config = dict(
    num_attention_heads=2,
    vocab_size=8192,
    norm='rmsnorm',
    norm_eps=1e-06,
    bias='none',
    init_std_down=0.0,
    optimizer='muon_variant',
    learning_rate=0.0125,
    lr_mult_o=2.0,
    lr_head=0.00671,
    decay_shape='linear',
    batch_tokens=32768,
    max_steps=4856,
)
MLP neurons of a small language model. Each row is named by its layer, matrix (gate and up: input weights; down: output weights) and neuron, and shows model dimensions 0-127. Each number is 50 + 12 x the weight over its row's rms, rounded and kept within 0 to 99. A neuron's up and down rows have the sign that makes its largest values positive.
After each neuron's rows, "fires after" lists the tokens most often just before its 100 highest values on Wikipedia text that the model never trained on. A number after a token or word is its count.

L5.gate553:76 38 49 47 40 44 50 59 68 63 35 53 44 39 48 60 61 60 70 46 63 31 41 60 55 52 44 58 46 43 51 56 42 44 50 55 66 46 51 44 46 30 40 51 58 43 56 41 45 54 41 59 62 30 38 46 43 76 78 51 56 75 52 44 48 50 52 62 46 65 45 41 49 32 45 67 81 60 56 65 49 43 36 69 56 51 50 51 42 48 61 23 45 41 29 66 61 46 63 34 37 21 36 58 42 37 52 73 72 41 48 49 55 45 59 33 23 44 42 74 41 55 58 48 56 52 45 43
L5.up553:59 40 44 70 75 46 67 61 43 52 67 35 50 21 36 40 55 48 52 67 50 41 38 34 51 26 74 42 34 40 40 54 40 50 57 64 43 53 49 28 45 57 64 35 64 35 63 54 45 56 52 59 57 53 52 48 62 70 59 30 56 39 61 35 45 63 83 53 52 51 51 42 58 50 52 60 56 33 44 38 40 43 55 37 50 54 39 41 58 51 46 38 41 69 30 61 48 58 54 47 42 46 28 26 33 37 69 36 33 74 63 34 46 30 54 49 53 47 72 60 56 44 38 61 61 57 41 35
L5.down553:72 30 76 54 61 46 39 44 63 47 33 35 25 33 50 59 56 40 33 55 48 56 47 54 53 42 62 31 53 51 47 56 44 33 64 57 57 32 57 51 49 39 46 50 36 12 67 58 35 49 54 52 41 37 47 56 61 40 58 35 66 59 58 38 62 23 51 41 61 81 53 63 53 52 49 46 66 56 50 52 43 43 51 33 67 39 31 35 67 53 33 46 28 61 32 45 64 44 57 28 54 55 40 59 15 56 18 53 44 32 39 59 52 30 74 57 61 54 45 45 51 61 49 46 51 42 45 62
fires after: " " 91, " the" 5

L5.gate551:61 50 54 57 51 62 54 34 53 67 66 44 54 38 50 52 46 43 60 45 56 26 50 72 54 47 51 68 37 43 41 50 35 49 47 63 49 75 66 42 57 59 36 55 36 59 68 59 40 56 42 66 38 47 57 38 50 49 49 51 50 40 32 54 40 19 62 48 64 50 60 59 37 69 34 41 33 57 53 59 48 59 46 46 89 53 38 37 69 64 45 68 68 56 70 62 53 24 36 46 55 39 47 60 46 39 70 53 52 60 51 47 48 36 65 72 34 46 53 59 41 55 46 46 45 42 45 50
L5.up551:47 56 45 73 30 62 22 59 80 30 37 15 51 55 33 34 56 32 52 65 48 69 64 55 36 59 33 46 28 50 49 63 46 51 54 46 53 13 50 51 76 52 49 53 44 39 46 37 49 65 57 47 74 55 40 50 56 37 47 51 36 52 34 43 41 41 31 56 48 56 52 57 65 40 28 38 48 60 40 56 44 45 52 36 40 46 68 44 48 53 68 44 76 47 49 56 41 51 54 32 37 47 57 36 47 73 54 63 51 46 43 71 59 45 50 39 56 45 60 52 47 53 61 42 43 67 46 43
L5.down551:71 75 34 48 48 51 59 27 63 45 49 24 57 70 61 41 48 34 26 58 45 48 41 50 65 66 61 49 33 48 47 51 50 57 61 52 45 52 54 59 48 55 50 51 51 25 50 43 29 63 37 29 55 67 43 42 58 16 69 36 63 61 54 51 41 60 42 50 83 67 49 54 46 62 38 50 60 39 65 47 35 61 48 47 45 52 44 62 49 49 42 63 47 64 53 54 52 74 66 66 33 42 39 69 29 65 42 50 55 64 36 46 33 26 60 65 45 43 59 44 34 59 58 58 23 61 37 53
fires after: " " 34, "-" 19, " (" 6, "s" 5

L2.gate227:33 60 44 41 61 56 35 60 51 67 66 58 43 28 43 36 37 52 43 44 51 59 52 71 31 43 67 70 30 60 48 51 39 62 45 47 79 40 73 42 58 62 63 27 29 58 65 48 29 38 64 67 55 37 49 34 28 43 34 51 50 65 47 72 31 61 49 47 35 55 43 61 38 41 29 49 41 37 50 50 48 37 58 51 50 57 41 35 51 53 40 46 76 41 25 64 49 32 40 48 37 44 43 44 51 50 74 45 42 43 53 58 51 51 36 39 54 44 55 24 19 73 55 52 39 37 57 40
L2.up227:51 35 47 28 51 55 38 54 36 30 44 51 49 52 52 50 39 48 51 50 41 77 50 65 31 52 51 52 39 57 42 34 68 23 45 49 56 46 46 42 46 36 68 38 47 56 67 58 57 58 78 57 68 62 48 41 31 65 67 29 62 43 40 28 44 50 57 48 55 43 44 57 44 43 53 58 57 53 54 52 42 52 46 58 50 62 47 39 47 65 61 39 42 51 49 61 16 53 52 73 34 45 43 30 43 78 67 47 60 48 74 48 71 65 40 44 43 42 43 23 42 49 40 50 43 27 66 51
L2.down227:50 28 58 60 35 54 50 41 67 48 33 45 30 49 57 65 37 52 63 48 62 67 63 46 46 50 51 83 64 51 53 61 56 37 43 50 58 51 45 41 65 23 54 52 61 37 61 42 54 65 56 41 36 43 66 39 57 59 31 70 55 53 55 39 50 65 44 61 64 48 72 57 33 62 35 58 77 51 45 39 81 25 72 50 52 63 47 44 76 63 33 39 48 37 44 63 51 60 49 58 66 71 41 36 53 50 38 24 45 63 46 42 50 62 37 44 63 54 52 59 65 32 51 43 36 65 50 45
fires after: "0" 36, "9" 30, " " 12, " la" 4, "s" 4

L5.gate104:66 52 52 48 69 42 30 40 25 32 75 49 40 43 53 48 36 53 67 43 60 43 44 59 66 42 66 60 44 29 52 49 57 44 59 55 51 37 31 38 60 46 47 46 50 39 65 66 60 49 53 47 54 46 60 59 55 39 55 49 60 39 42 39 42 52 48 33 76 55 55 57 41 56 46 52 30 61 71 49 27 81 51 39 53 32 71 37 52 70 59 58 41 62 54 83 39 48 51 50 61 51 54 52 45 58 52 61 28 42 65 41 47 34 43 38 37 53 47 53 38 72 71 60 39 69 36 41
L5.up104:53 43 43 47 23 51 55 51 17 50 59 34 57 51 45 47 56 53 81 47 62 65 62 57 44 28 65 41 36 49 53 49 59 58 49 53 53 45 48 46 61 73 34 68 57 40 40 64 48 60 45 39 46 46 46 37 58 55 50 54 59 48 57 36 35 65 46 42 48 54 42 57 58 49 62 60 45 46 26 39 21 65 50 56 62 54 66 53 46 68 46 47 77 59 56 47 42 71 42 26 40 66 70 48 68 19 63 55 50 34 43 34 45 60 63 31 60 46 34 74 41 64 59 48 61 66 25 44
L5.down104:34 46 71 54 61 37 66 66 48 54 41 60 56 35 42 46 60 46 43 50 60 56 53 54 41 55 68 54 48 26 37 42 53 43 54 73 58 50 48 40 45 54 48 61 47 52 63 74 37 43 47 58 71 60 33 67 67 56 72 40 44 45 29 59 66 43 44 56 44 60 83 54 55 70 52 47 33 56 55 43 63 53 43 70 48 49 37 52 48 50 40 45 37 65 38 26 36 29 47 73 25 51 36 49 48 61 26 42 37 50 39 70 73 46 58 43 78 68 40 40 38 34 52 67 31 48 28 54
fires after: " " 39, "S" 9, "-" 8, " |" 6, "s" 6, " Le" 4

L5.gate259:64 23 29 64 34 41 44 51 64 47 46 62 45 43 73 61 48 36 35 42 63 38 93 54 48 41 71 44 22 30 65 59 40 36 58 55 43 63 57 49 52 67 52 38 48 45 44 63 46 64 36 58 56 59 55 27 47 60 68 39 43 58 58 52 34 49 47 46 67 68 52 48 39 77 45 50 49 35 46 55 45 48 53 61 64 55 64 44 53 32 55 27 59 34 52 59 56 44 78 40 56 54 46 44 32 32 51 45 51 55 47 49 63 41 44 48 61 67 56 50 32 52 52 34 63 51 51 50
L5.up259:59 47 37 58 65 42 45 48 65 68 52 45 63 56 52 56 56 49 46 41 41 31 53 71 71 39 72 41 44 51 44 65 40 54 41 69 41 69 38 33 69 57 39 76 54 53 62 63 50 50 30 65 56 35 46 34 64 74 31 56 58 67 54 64 48 28 72 46 55 45 44 26 28 52 64 71 70 36 61 41 48 16 53 37 57 21 48 60 41 63 48 51 57 46 53 50 60 53 63 69 42 38 52 51 51 35 62 53 36 51 61 66 45 54 60 50 46 58 56 64 44 79 49 28 59 52 43 24
L5.down259:49 29 50 47 63 43 40 52 53 49 45 63 51 63 68 51 41 55 41 19 53 39 58 57 61 34 51 53 62 30 52 40 35 50 49 45 60 52 46 51 24 44 68 42 51 47 54 50 74 57 52 69 32 57 48 60 61 25 50 21 43 67 59 70 48 57 22 62 48 66 46 64 64 50 31 69 57 37 68 54 63 38 38 60 31 63 63 67 61 54 44 69 49 41 58 72 84 41 47 45 66 53 54 48 37 48 40 66 71 58 56 47 66 34 42 58 59 51 55 52 59 52 47 38 24 59 61 58
fires after: " " 61, " (" 16

L3.gate608:62 48 28 53 53 36 59 54 63 40 51 40 75 46 60 58 63 14 67 55 57 48 37 45 40 57 47 53 40 51 32 48 27 39 43 66 51 66 66 36 53 74 42 40 60 52 30 44 39 46 13 69 61 49 40 57 41 69 57 57 43 57 55 18 48 49 54 57 65 27 32 63 62 55 48 41 40 60 48 65 43 49 35 60 43 47 48 33 26 57 56 37 37 70 57 53 39 45 45 68 42 36 32 29 34 66 73 38 59 36 45 52 56 44 48 63 48 35 47 46 34 50 52 42 46 43 49 55
L3.up608:54 63 38 43 56 56 54 55 67 33 46 36 29 56 35 59 59 60 65 42 40 34 39 66 60 34 50 52 40 50 50 44 64 31 56 27 19 39 61 36 57 53 59 46 52 60 42 52 36 34 41 58 46 69 60 48 47 61 35 65 83 36 45 42 47 56 33 64 41 40 48 52 31 69 31 58 46 52 45 54 43 57 51 45 47 35 45 53 53 22 54 59 48 58 53 51 61 37 33 49 39 59 65 33 61 42 43 59 64 53 73 62 53 65 50 45 52 45 52 50 51 58 53 48 23 43 21 53
L3.down608:52 65 50 47 38 58 73 44 44 19 59 58 44 60 33 50 51 49 41 39 38 64 54 59 56 59 60 37 54 45 39 70 61 57 45 48 67 64 38 43 32 52 71 56 26 66 53 48 30 29 45 41 58 53 42 35 68 48 55 51 46 71 44 59 37 54 44 34 44 70 56 56 50 65 42 77 81 36 55 48 40 48 40 47 54 56 52 47 50 51 39 64 55 50 33 43 70 63 57 54 65 77 53 51 88 46 45 60 45 82 51 48 43 52 48 45 41 48 53 31 60 64 53 29 50 57 58 70
fires after: " " 58, "s" 9

L3.gate564:52 46 49 46 40 62 33 34 32 78 69 52 66 36 54 60 64 62 64 57 51 45 46 47 34 38 53 47 25 56 63 47 45 53 75 46 18 69 44 38 49 63 36 50 50 41 31 40 30 33 36 46 34 63 44 29 55 61 31 37 64 48 57 39 38 44 41 47 65 58 42 28 48 40 66 47 48 52 32 42 38 63 53 41 62 54 44 67 33 27 47 73 52 34 62 42 65 48 65 51 29 44 58 60 70 30 51 62 33 49 43 40 59 51 51 39 46 67 68 42 49 37 27 66 48 58 47 55
L3.up564:53 45 43 54 62 38 56 71 57 54 43 63 55 53 46 47 43 64 37 61 63 35 57 52 46 57 43 59 55 59 51 71 43 42 42 71 54 68 44 47 63 33 34 63 62 53 39 59 67 37 44 50 60 39 53 38 49 63 49 58 57 42 33 46 79 26 43 52 55 48 43 71 39 43 59 53 59 37 34 42 55 34 32 30 53 52 54 51 48 68 30 68 43 52 66 72 49 74 52 50 53 72 58 49 75 63 53 38 73 45 62 49 60 73 67 58 49 62 45 32 47 61 53 60 54 40 59 53
L3.down564:45 31 32 38 68 49 56 35 49 26 39 63 32 59 55 26 54 40 56 56 58 64 56 28 47 64 40 61 42 46 51 59 58 63 44 33 38 58 65 46 61 57 54 57 41 57 38 51 46 28 45 52 44 63 32 47 62 29 66 52 44 44 38 46 63 38 43 52 57 58 48 49 52 37 58 67 56 44 43 46 58 39 31 52 41 53 21 40 16 55 29 56 52 56 46 56 57 70 56 49 55 43 54 48 31 71 67 28 48 50 45 45 75 33 72 50 54 66 24 42 38 67 44 52 56 70 32 46
fires after: "==" 22, "0" 18, "===" 13, " " 9, "2" 6, " the" 5

L5.gate549:50 50 45 55 47 22 56 50 55 43 45 45 33 52 44 29 60 50 49 58 39 40 50 67 62 55 54 33 45 58 61 56 47 29 62 73 65 57 52 56 55 65 43 36 50 48 24 72 58 57 25 62 63 35 37 48 58 45 33 41 57 62 57 60 54 42 43 49 44 63 58 32 39 37 36 48 52 55 34 47 28 55 74 29 55 38 37 61 41 59 49 56 58 63 55 55 38 40 66 43 49 68 57 31 42 35 39 56 51 30 62 48 62 55 44 69 61 38 63 56 57 46 74 33 41 72 38 50
L5.up549:66 47 44 61 45 53 46 63 51 77 14 48 68 48 64 53 40 38 70 30 31 37 42 72 52 50 79 45 51 66 58 59 44 34 57 51 57 49 39 35 58 40 50 44 51 48 53 34 44 66 51 58 37 65 66 53 59 25 34 57 47 41 64 52 45 31 44 28 36 40 62 29 32 50 72 57 60 50 38 56 41 58 54 51 53 47 55 38 46 31 64 53 57 58 51 41 66 68 55 43 34 49 62 55 60 43 52 43 49 55 64 66 46 29 54 52 51 47 32 55 41 32 53 34 62 64 34 36
L5.down549:58 47 49 67 50 45 59 44 77 40 68 53 47 47 47 49 48 53 36 40 45 70 37 40 30 55 33 55 41 65 48 40 64 51 33 36 59 50 47 53 31 32 18 36 37 57 50 47 45 51 56 53 49 69 70 53 43 70 49 49 31 46 53 35 55 47 50 56 33 50 47 63 52 99 67 54 67 33 54 68 49 48 37 58 55 64 46 56 38 57 68 40 68 39 32 38 50 38 70 66 63 47 45 66 69 72 51 52 49 48 38 41 60 63 52 41 54 73 46 47 56 45 50 57 41 47 71 57
fires after: " " 78, " f" 5